config = dict(
    num_hidden_layers=12,
    hidden_size=192,
    num_attention_heads=3,
    num_key_value_heads=3,
    head_dim=64,
    intermediate_size=768,
    vocab_size=2277,
    hidden_act='gelu',
    norm='layernorm',
    norm_place='pre',
    norm_eps=1e-06,
    positions='learned',
    qk_norm=False,
    attn_scale=0.125,
    bias='none',
    tie_word_embeddings=True,
    parallel_block=True,
    init='uniform',
    init_std_qkv=0.0439,
    init_std_o=0.0,
    init_std_up=0.0439,
    init_std_down=0.0,
    optimizer='ademamix',
    learning_rate=0.000621,
    beta1=0.9,
    weight_decay=0.25,
    lr_head=0.00689,
    max_grad_norm=0.5,
    warmup_steps=224,
    schedule='wsd',
    decay_fraction=0.303,
    decay_shape='sqrt',
    final_lr_fraction=0.0,
    batch_tokens=32768,
    max_seq_len=512,
    doc_mask=True,
    z_loss=1e-05,
    train_tokens=259300000,
    max_steps=7914,
    dataset='wikipedia_en',
)
MLP neurons of a small language model. Each row is named by its layer, matrix (down: output weights) and neuron, and shows model dimensions 0-191. Each number is 500 + 40 x the weight over its row's rms, rounded and kept within 0 to 999. Numbers have three digits each.
After each neuron's rows, "raises" lists the tokens whose logits its output raises most directly, leaving later layers aside.

L9.down690:437484443521498514565402509456500487445462493502472482524535518427530587461513418503433476590531473547545489514498436496522479531489515550548587563501489514375440462536465488563442511493557554468458531480429610484481527489507501503440533533514515464506481550495503530445504492567494509463541527466484569499457535516557487463531467489526557507529508493485541533494467514552541515446421463421525497487519552492568515509479557448527462494473513540491591423490541467504454443499478476501515444484540517507511438519515467411478450519520461471528498494528481489479572489553469502519
raises: " it", " these", " this", " they", " she"

L2.down68:514492479489483535491422506511456528505554519415456445524456507485521523465512526580592540509483527514541553544481503493537460489518559488471429457479506455516504559584506498514528513480441485471498405494507496448460502550552424498531489491579449513477511535479498396486591492437498503557590498452605517548510533484456486519439487551483549483505558489438506535532471555476525520499472482477468531461475492517512492432520466488484483572481517568513521532454493518512481389516496498551519500537443513510478549471484528473493601503471489479481521466607573447504559464532518422504
raises: ")\n\n", ");", ")\n", "ately", "ely"

L2.down217:538518501469460437573362480527496544513497552432477499421509508453502544512546492524597488534474485550503417536532489452535458509528487477439482465471496537482535505541455558535469570527515521439530401480532443543434480505550557539498500514461516483538505425455558508487651449472485516545540462577493553471492436481457547512484503519519491516559490490532501516484528547519554518498557490525521512493508477509459505486513483520487474549504500562489449514460502517474509509556475448541527462504464582572453572486483579454487509509476525557456485454526491490585549502485534448504
raises: "]", "===\n", " ===\n", " ===\n\n", "===\n\n"

L2.down709:551498479488510512554488497559473566477472544496465466480478524459486517482540504537589529502483495502552517527501515545430508539498481493532461472490530498541521522524517472487541512464495470477521421523517441454421488536530466474554524500512440542546464484486480534517735471465430494532488518450606553510449523414484457502446474527485492463506557495492512505529497566512523539498565495507443547470446416510508428478475426499518543538480532554454535536472473478525478501478448542518567498467439559533509514427508529524483499517456512476567512503569517508497530504500484428453
raises: ")\n", ");", "),", ")\n\n", ")"

L4.down666:515527519470481492488469502528545562470504386416511548512524532505425538540470508457544532530531471573523435465460457543482475474516513409561541534551501488509530534533393490502541505503475537491440526462469611502538445525452489487455483435426501483609487570527527470479397526501486513565481450505544531476474533397518558503482479415563564467498492483516399509495534523507476517493495471492512475518498471498509469559499562479553465478516456493437517509513515505540587486503531500477443427511490491445509555512533529509527461498528486514501431511475496505500493568504577472509
raises: "===\n", "==\n\n", "===\n\n", "==\n", " ===\n"

L4.down194:473494522474482511496469497541538500412536514511477490468480464485516488467550594489525529489514510503541490542510523471478513548510565521476452474509529465526514487499504493494473542521491530487468471524484462561447498488512456504504444461449448545470459502580491437526571518445477435468467530431597559529486552447503462515428519497524514505523455465454527476469471503460511505518567507481482561524527404531526539457550578437568457486529530548440483482505451396540537455549412549548461489469468578517487508523518513493516598474414463459565472486519554551472505554564546388502
raises: ").", ")", ").\n\n", "),", ")\n\n"

L3.down490:555466518525515459456487629465486499481472471602547500491569466470440541500516453471563398467561469519497491397454524472358553487508553509529550454480470466531450473517553509512519483522505500527465467476481549490431480456588505540524443510449469549537491483525514509504575494517431536504474518495513486467464518477496503486479541494408515493554563476502471531466479567493507602479550485569514536485478456499506416460487528434547480472538502500509512495515445544492542431496486473468426587465516447531456490505471501511499498464537519448513522478527548502472469506560513467466
raises: ")", "),", ").", ").\n\n", ");"

L6.down298:497513479507506499505460478526464556495510566534487605481552500520491488459499529554515497550575466490513505517449516529480495552517537489451504489544494506465496461533446508472463489451447456493456446534528455409458539551532468533553550437433527587497523482512535505555535485509456534512515459443442582513503534488452496486511473520414480528534547467485578493479436505432502521528595513446538522525463400475515500494512506481531458504514598566528510519432490478427442493509393532554526508498488480545399507464510453476483540525489500489486497470515544413544489594474424470531
raises: ").\n\n", ");", ").", ")\n\n", ")\n"